config.yaml
d_model: 256
n_kv_head: 1
vocab_size: 2048
norm_place: "pre"
tie_embeddings: false
parallel_block: false
init_std_qkv: 0.0314
init_std_o: 0.0314
lr_mult_qkv: 0.5
lr_mult_o: 2.0
beta1: 0.93
decay_fraction: 0.405
doc_mask: true
MLP neurons of a small language model. Each row is named by its layer, matrix (up: input weights; down: output weights) and neuron, and shows model dimensions 48-239. Each number is 128 + 24 x the weight over its row's rms, rounded and kept within 0 to 255. Numbers have three digits each.
Before each neuron's rows, "fires on" lists the tokens most often at its 100 highest values on Wikipedia text that the model never trained on; "fires before" lists the tokens most often just after its 100 highest values on Wikipedia text that the model never trained on.

fires on: "\n", ")\n", "ar", "C", ";\n", "ram"
fires before: "-", "b"
L4.up684:130135078085083135105090144108145142129179153154135157123121104116132127100107119167100132103127152124093150145090102117125127111120130139122098130143164087100118129156132131148146115139074132147128104111124092150134126127132076145140080135126084113145135135099114172097132146101138090120133139121132097098143112153134126107146147121158115163144139124134116112121145120104136094165103159175135103134091145112125131092139115141150122126136141109125145145134155140190079118105152158140145127110055140187110168116144147115106114098146151144110099145116126141154134123101153158126
L4.down684:084102125124127116127162103142155115090131165147148126106141164099120129116117127134110160130133161110170155111146137126104122116152137109153174106162116105093103170157118151131103124097147130165150120160116090129148110157144127149159119122083126115118062114143135108116142129141176119140166107102128106103123125119142112144131144141160138169111103116118143133120143132092094112129119135137146129093127140100135098086082121104165135130112105128133117102121137117111177115113124152083137145134118127158142123118179147103122140121127138143161150126130131107100133064162141193100

fires on: " in", " year", ",", " October"
fires before: " ", ",", " the"
L5.up1370:132097135139140085124124142094182130133116136117138113132153151143102108123106143102160186114097113111144123103130125151107171135149103139118091140174119109121145163158101110085142142173090111135116138146133164092132125154150146097098118149107124143080137099125118130139141107137111098099128122115128121125161149114135137123108137149122133097096091118131081108123110141130146131128136129134140167130150146151113086120130106112079146134104078148124120157165144123121135070122116116103132175129094164156120095122142155136128162116101137130037100131115110157176123110138132105179
L5.down1370:149126120111077114178134128120104112164142137122169133125144153118145103152127123117126106107130132147151154130122140145133167157129142155140149101117144131094139157138102088147122119087124146109143168126139145143141104096108134115131154118078137143143147135145127142150121140069149155096126125089139154119096121111143125110123132121114141114117147135120096128130139112138148162160174110118110141113116183118150143125116105115174137106115123159144084105088129062108108157109125125133134119094128122097124176131087094062102177170106120166100121057089128130158096146154177177130

fires on: "==\n", ".\n\n", "en", " ==\n", "ur", "===\n"
fires before: "ry", "==", "B", "The", "D", "ther"
L3.up1258:144131162123175090137147137112136139117149114155123125151128085122130164096160117117131160130115116139115136117137148091119130135103164115148129130138147168129152108176158141114112112163117130111166125113137145159113134142143119136140108168167107149075122114149140127137146125101138132097119143138121128108116122159154163150156171151110124148150091141138112165160145116134164156164126139123107155162157091182135091176158118130062078133168107166103116101157118155109100135102154073165142174165134115134105089151189155156111096171154125109129096134122128111170168105108127134135
L3.down1258:106148099168119143104145117144137156128175106095151126109134114160098128125113162132122123094126108106134120092102141123128124143155141130151146131085166140084154141133081155172091112125134164103132159134155099132111166111129108170115111119110104108108122095135151140127115102102122090123149095138128180137144121105123083188121117156120126154125123127153142128138147090155159095123160144106084165117159134141156095105108199130119134099069107129087115112121135159132158121091136151106127141143114093132126133120098132143118113152116115152155149127183160133101135146079148109160

fires on: " |", " |\n", "ate", ";"
fires before: " ", "|", " ch"
L4.up831:087130100135133158170123100134123145112159145114153134129091104143136100119116083133135073139127101168110161161081123105129110110124145147118121145093149102080122107116164093102096137100068147149127137121099155072124126159126159167126112148127130147151172107140142121107074156111182154091148127133149106104082122106155168102135166131114122122157128150097098110126170131111130140131125130108135112077133171083110121108129084145138090139081141120115137158132109132124130116106128173150146142134149127100121128126118080121120148145152160127099147119123113160185146145151135150121
L4.down831:135155104169134140146129087140076153118109166113109142101112130108126119089123143167108127120127126184095175118133139136145143190116147119133127131094123137087146132131112066134081132127177108127118102160143135129115105101079137086109099170113127140145113126133140128088114120116124140126137140134125125151151151063119122113158112142112092113076107143114120136113168125128073084139167144115152137090123135120113131141108156112100139135084084130114114111131092123161085174144088137155136123123115134116122176128080129095106131154142131162108140132078144123161110132153149121101

fires on: " —", " -"
fires before: " |", " |\n", "N"
L3.up1190:088128126096090101110175115134130117126146082138084148149151136120133115163122156122160097118120125108134074109117156112090129093151048146150117165141140112153161150125126152142142135106111148094115098113166138141133147165102168136165099140181137090116147121110117144086128117110118131124095115115124130077107107155154122120137112127148086117115142129098126107188156146128127154179084126116161138213130162135094150117129108107133164108150154137104167130107116108106112116140122118134124112156150131122153135148123119134138112125071143158147124116100134143133145139115081122125
L3.down1190:112116120114128080170112140143093120157134120167056089081180155200122092174141128135156126115127161084143154093109138090134130123139113093131098103159096131123170137115112131150098152131111151095127120085129131133133129134110139118127108162149155191113111122153087082135113128126108087126129083113123135146136126163120145119120076106145121140124122125107125118139152123151117125151136115176125135117135153124129173142103106154123110119116139155085163134106130100095133106082131122133132124125136093097090156142181133146119130102124149146144144194123109119148131130113175088190

fires on: " of", " in", "ru", "l", "out"
fires before: " the", " ", "it", " his", "itt"
L5.up242:174126137134157112126142124140133128137114143171132143083156133094121112137111137096145165132093161119145107141091094125134144167134109124130118150149158108091127155149133110076096125121150155167131128131139146108145129153117108123127152146131144168094149085140070148152160125137140125122155099123144138121091138167153085141150158129127103168172128111134130152146126148115141101112131157101116139123091157135139129102135129080132181150092115122155122116126102092091154139128125117155161138188150118112147118060168130134149159171076139129146183159092126144145135083121117158137
L5.down242:142164158187153111140137142097120149057101134157130192093173093122131144110066163086124154120160131160085116141122117136135131133137135138127104108121120102122139130115092144113104124134136090144114095116126123102105160106110115103115102158081127153137095108137150162113157134090132122114110121146078169109118138120124152137126123114151117124120140121171148121139132113145142117133133116113125149170100110104139110123090111124138175153151115154132124123094128111121115111126113173107087135163129104132139177124078113110138170145111157170119115138104097153152104116169170136137

fires on: "\n\n", "==\n", " ==\n", "==\n\n", ")\n\n"
fires before: "===", "The", "==", "-", "=", "P"
L4.up646:111115160184156080133109105104122133072121069129129130145087091113164138134148136154125104100120119137148116125105116121137118117144157129130115132112120139145166132112114152125114113150113122199153127136090071142151111117078083109158134097150147130106137112128122104141128161076183155129140119166101137076088120140133132143129120148110115141149105127113136187131142110153188124099152125151150112118147116130109124198123137171122163144089148164110109133168150147131147111115116092151135089144145120125147144117139128164117086154129080126104108102085105165168138142092113122113
L4.down646:132140080115150123144148146118134156111128096145133145107106141142066120108127166065121143119127095138162141103132118091157129156127170097120095123136111151121124116093097121120068173102112154138121185117146149155108132130137107107125110145126168141147118113153107165141160163138096102133081119114064176157149149108150104198119156135098084126138106108135125127158125083114117126129093139106123142135147106117130144143134144138102121140100096127160109093106158155152139111100117122122124132152152137150134161078092121174145180148143152114147138149150097115133178112146138116128

fires on: ";", " —", " |", ");", "ch", "ific"
fires before: " |", " Lab", " F", " —", "ations"
L5.up581:102095114118157118104117135149136124165083084152115122130118085129114103150156099131139135140144101102083082128155115093113132117130130115095144154108122122133118148136140119116095138146148126165138099120167172121137123136149160099151132162063151128089103120154150106137139133094131148143155154145140143122132128121111136149152156125186102122129152118100128116177186106099139123131143140151118156072122149117126135109125147097135135101107120145162154110146147142142072156097111176150124115140144096127140160147120122140160113110159138159123139121138092107101121171144102112124
L5.down581:093140098111116131122158114115132170100165143170125123100142114132207126136135160129124180161096129133102103113122156095119096127149109182171145082090127123131085114143108136114102143116129123080139121129132184063128136116127093130154121094095122138161109172109116123117135133136143130137142136140161110130109094151101151156181158124144133142116093108164118137121123134076124078136134139155140121129132119135121145143159122126139118166114120114104140153136125158103126136113114108135102107150166136116142101124125110134069151092108153114189079100142126116162085138145114134152

fires on: ".\n\n", "\n\n", ".", ").\n\n", ")"
fires before: "==", "===", "The", "B", "P", "In"
L4.up421:101154121150136109094113142148145147139123099097085150150105097123106140141157156100132151117126101161118135121149131115109137178117158132127103096143134171136146146158101077174111137105143164164157125119141098161138072084112096150160107128129153140102126131122132068108122122121176103158128132128150129127103131157139109165156140171143119115101103089116167142150113142143144157120100119069154159118120139082100136160093133149176159134093079141127137096162114111119100133093137113111111142139116123135112110129120158140094087125157116161109181165106166147140078137127142153142
L4.down421:126105158139162158110127135117107187108144112103158127110121102137155154155080162162156130141184143148146171111116173128103134114128157112125107129129171121141140104110153135147121106074141153118135152082116167139158153137133124145125119173075122159134145099133127114151128150150095108133124164098126143149144173156105122143083121132117118121156148147131129133107147118130120155155145145123131158159112141166135143110054130124107119130163145115090135116128085145165138116118123129109103150064145133151130134064092136170088105195156162120114124142119130122143147143122150128151

fires on: " |\n\n", "\n\n", "or", ".\n\n"
fires before: "===", "==", "|", "=", "S"
L4.up753:090169135168101107196117118137129148095136137123126143107116113157134159143136131122133122114116134154118103142135158105140146148133170120149140125138070148143099119066118126143121132118113160137140119106104128096126079092061098139162130098165149094182119138143103107128124107115150112173144123112116153093100094105153126146164100139145105117109140087141133169085127102145157162120127117149149142150146124126100114138158130165132102166102178150138108102115125123148085114102135139163102114142140097089110107143078162111114133134132140155134149095095117145132135133145090125139
L4.down753:121126119152170153112106140159123130080140127138110135129099131113119151141105155147150086103099099198123181111141130060142126172131107130147121090158109136141137138104125085175088136126154143135176141125099144184113156127130120130160127158089120169128121053131157102146135135148152143130116183084119149129154126116131117133111103115133170105087146100131156169152130120148136140097142097082155127159130172112125124112090104176114119153088123127129121110098151146157125152098129095116131189063112112110130168108105142177105094151145137112124116127131089134127141131154103170141

fires on: "\n", ")\n", ")"
fires before: "-", " |"
L3.up1107:128143127135126106108132144138129140097147166141108131134109107124089135094129118124108072140133163131092111160128137156119132079165170116122120121151119111101113094161149124106179126108129159131109136088131102164114166150171118138153114129102122142133106114145133127138102158134100113153139150136145108120122145155086120081107154155139170136158092103154151141127112104138126103150110116157130153078147107102105098111133099163108192093126135121098112160160095126147101129132151162184123138104111141181122142133131110120122142132112182159152119119135127131147084126148087101166
L3.down1107:126146114124146149114117119123118151109154157141130134077130134117100125119096099175109137116131173128130150093141156152126142132118162130128141095156154109052123128113117133136127155128137128089091161106125103126122105110137073125112162147100139132116113096153121124142131144139103127186162130167123117128120141118107107126097130128161167128123124133140144146129108154081155087154129144128125144092125154132102127119132129123134151135145109152131143081139108082173190140130108104114144109124155075192129129130128117165102139104162146167151137133153126131126169099108157142123

fires on: ";", " |", " —;"
fires before: " "
L3.up628:129111077171119102112121148112091132083149117126149155161148109132158124146100123130163087132113107140109126116119129071153166117130100148132149125093136133152116149081154136123115121113117136104123105141144141115142121141104156149085134144158133096143108114139136124128114131123160144093149124127134127117093156120137169113188094162167111089127123119104110107113148135167138136120145127142117114146116135087159094123146170108166138112115153113145147162156079092115062117128125151138121107163168150133091146101120143077121123178181111123143108110139086145201112134136156097094
L3.down628:095117117155148119132124122117067083097112159157137130109128154151147107149142116131131099100171146149126151140117134121158106136132148180152152126114178139116079126132121153125132113102119114101144136171134149138158179128151119137100146130123190117104126103152114109115093102124108141093124148092106155140114094083112143102158100136172091112122128101101151144147152136163114099146111138128130098159142149113145120117066153137172100116083154100115122178151121109133108127117125062171184130106174121089102094114082116125173107151166114113164125102125146084181114139125166103101

fires on: " —", ")", " there"
fires before: " |", "N", " |\n"
L3.up350:048088149126086095091121151088098146105131113168117135120119127149109157187149137158121077117129142173100137158156127095104130130131152144097106168131113121099138171116148152146144089092128144108174123086142143107127141128111171121172128155125134131109115097129137131099120153115135144107116134168154145110133164150136142090133152117152136106131133118124076094131125122117132129177076093120107117112117133098124119105126111107122126070125182128122147086117138082092087136129109134132142151164116113108139121136076143126104143143121144124172155118150083133132121096137122094142
L3.down350:079110103125174079104145142113102090158135113142098111133132124136094129163126131176152153157113163148147149144126160116105158079132155158133087171121151122119113116127132180128128150090105105099144153118142122126110135144125104110098123142108130166094089112114107128100141110134129116115112151117140136124138141123102136122148121143168142136171130124144166123122125117114078152183162108107110136120140135113114141123142150141135134079132153147098141117092099134119150101105101085141143126105174122086126136132111149100110123116139123162155139129210125094130121150125174121152

fires on: " in", " for", " at", " until", " of"
fires before: " the", " "
L5.up1407:141115122148177087117169101142123136114100114158129161116116116153118161109136141129123137108146111097144071163137121093116126114112120171150138076139127147114126095114126110124123134140137117116115137195130150095136130119149149100105134134136082173115086125143104147158145109130124135093140115101143131137137128116149112108110145110139121115157135121154080111067099093156118139124109155148113111101138114119140111109154139117142158127127134094155137097152142107190124097120150102136156150133069153123139117069170156146137134146132121145119097155137112111110103163172132100137
L5.down1407:139137155152082115114135130142105129099129141124141141137128116142114142134163157127107134107121173140123109111102114150124133151115101166087135097146149166100120156126107162105148097145148124122121111097142148201131098136121100051122127142145113156170135114149142151121079132112110121119104159126148134127123146119116101112080103129091111142099120094105129132129130118120119174135150094118119169106110137147159178124122128122213160144126114100132128101132101132108139094129095148116114089111098120150151140066129126135126140143141132139089137145157138124113120093151091139163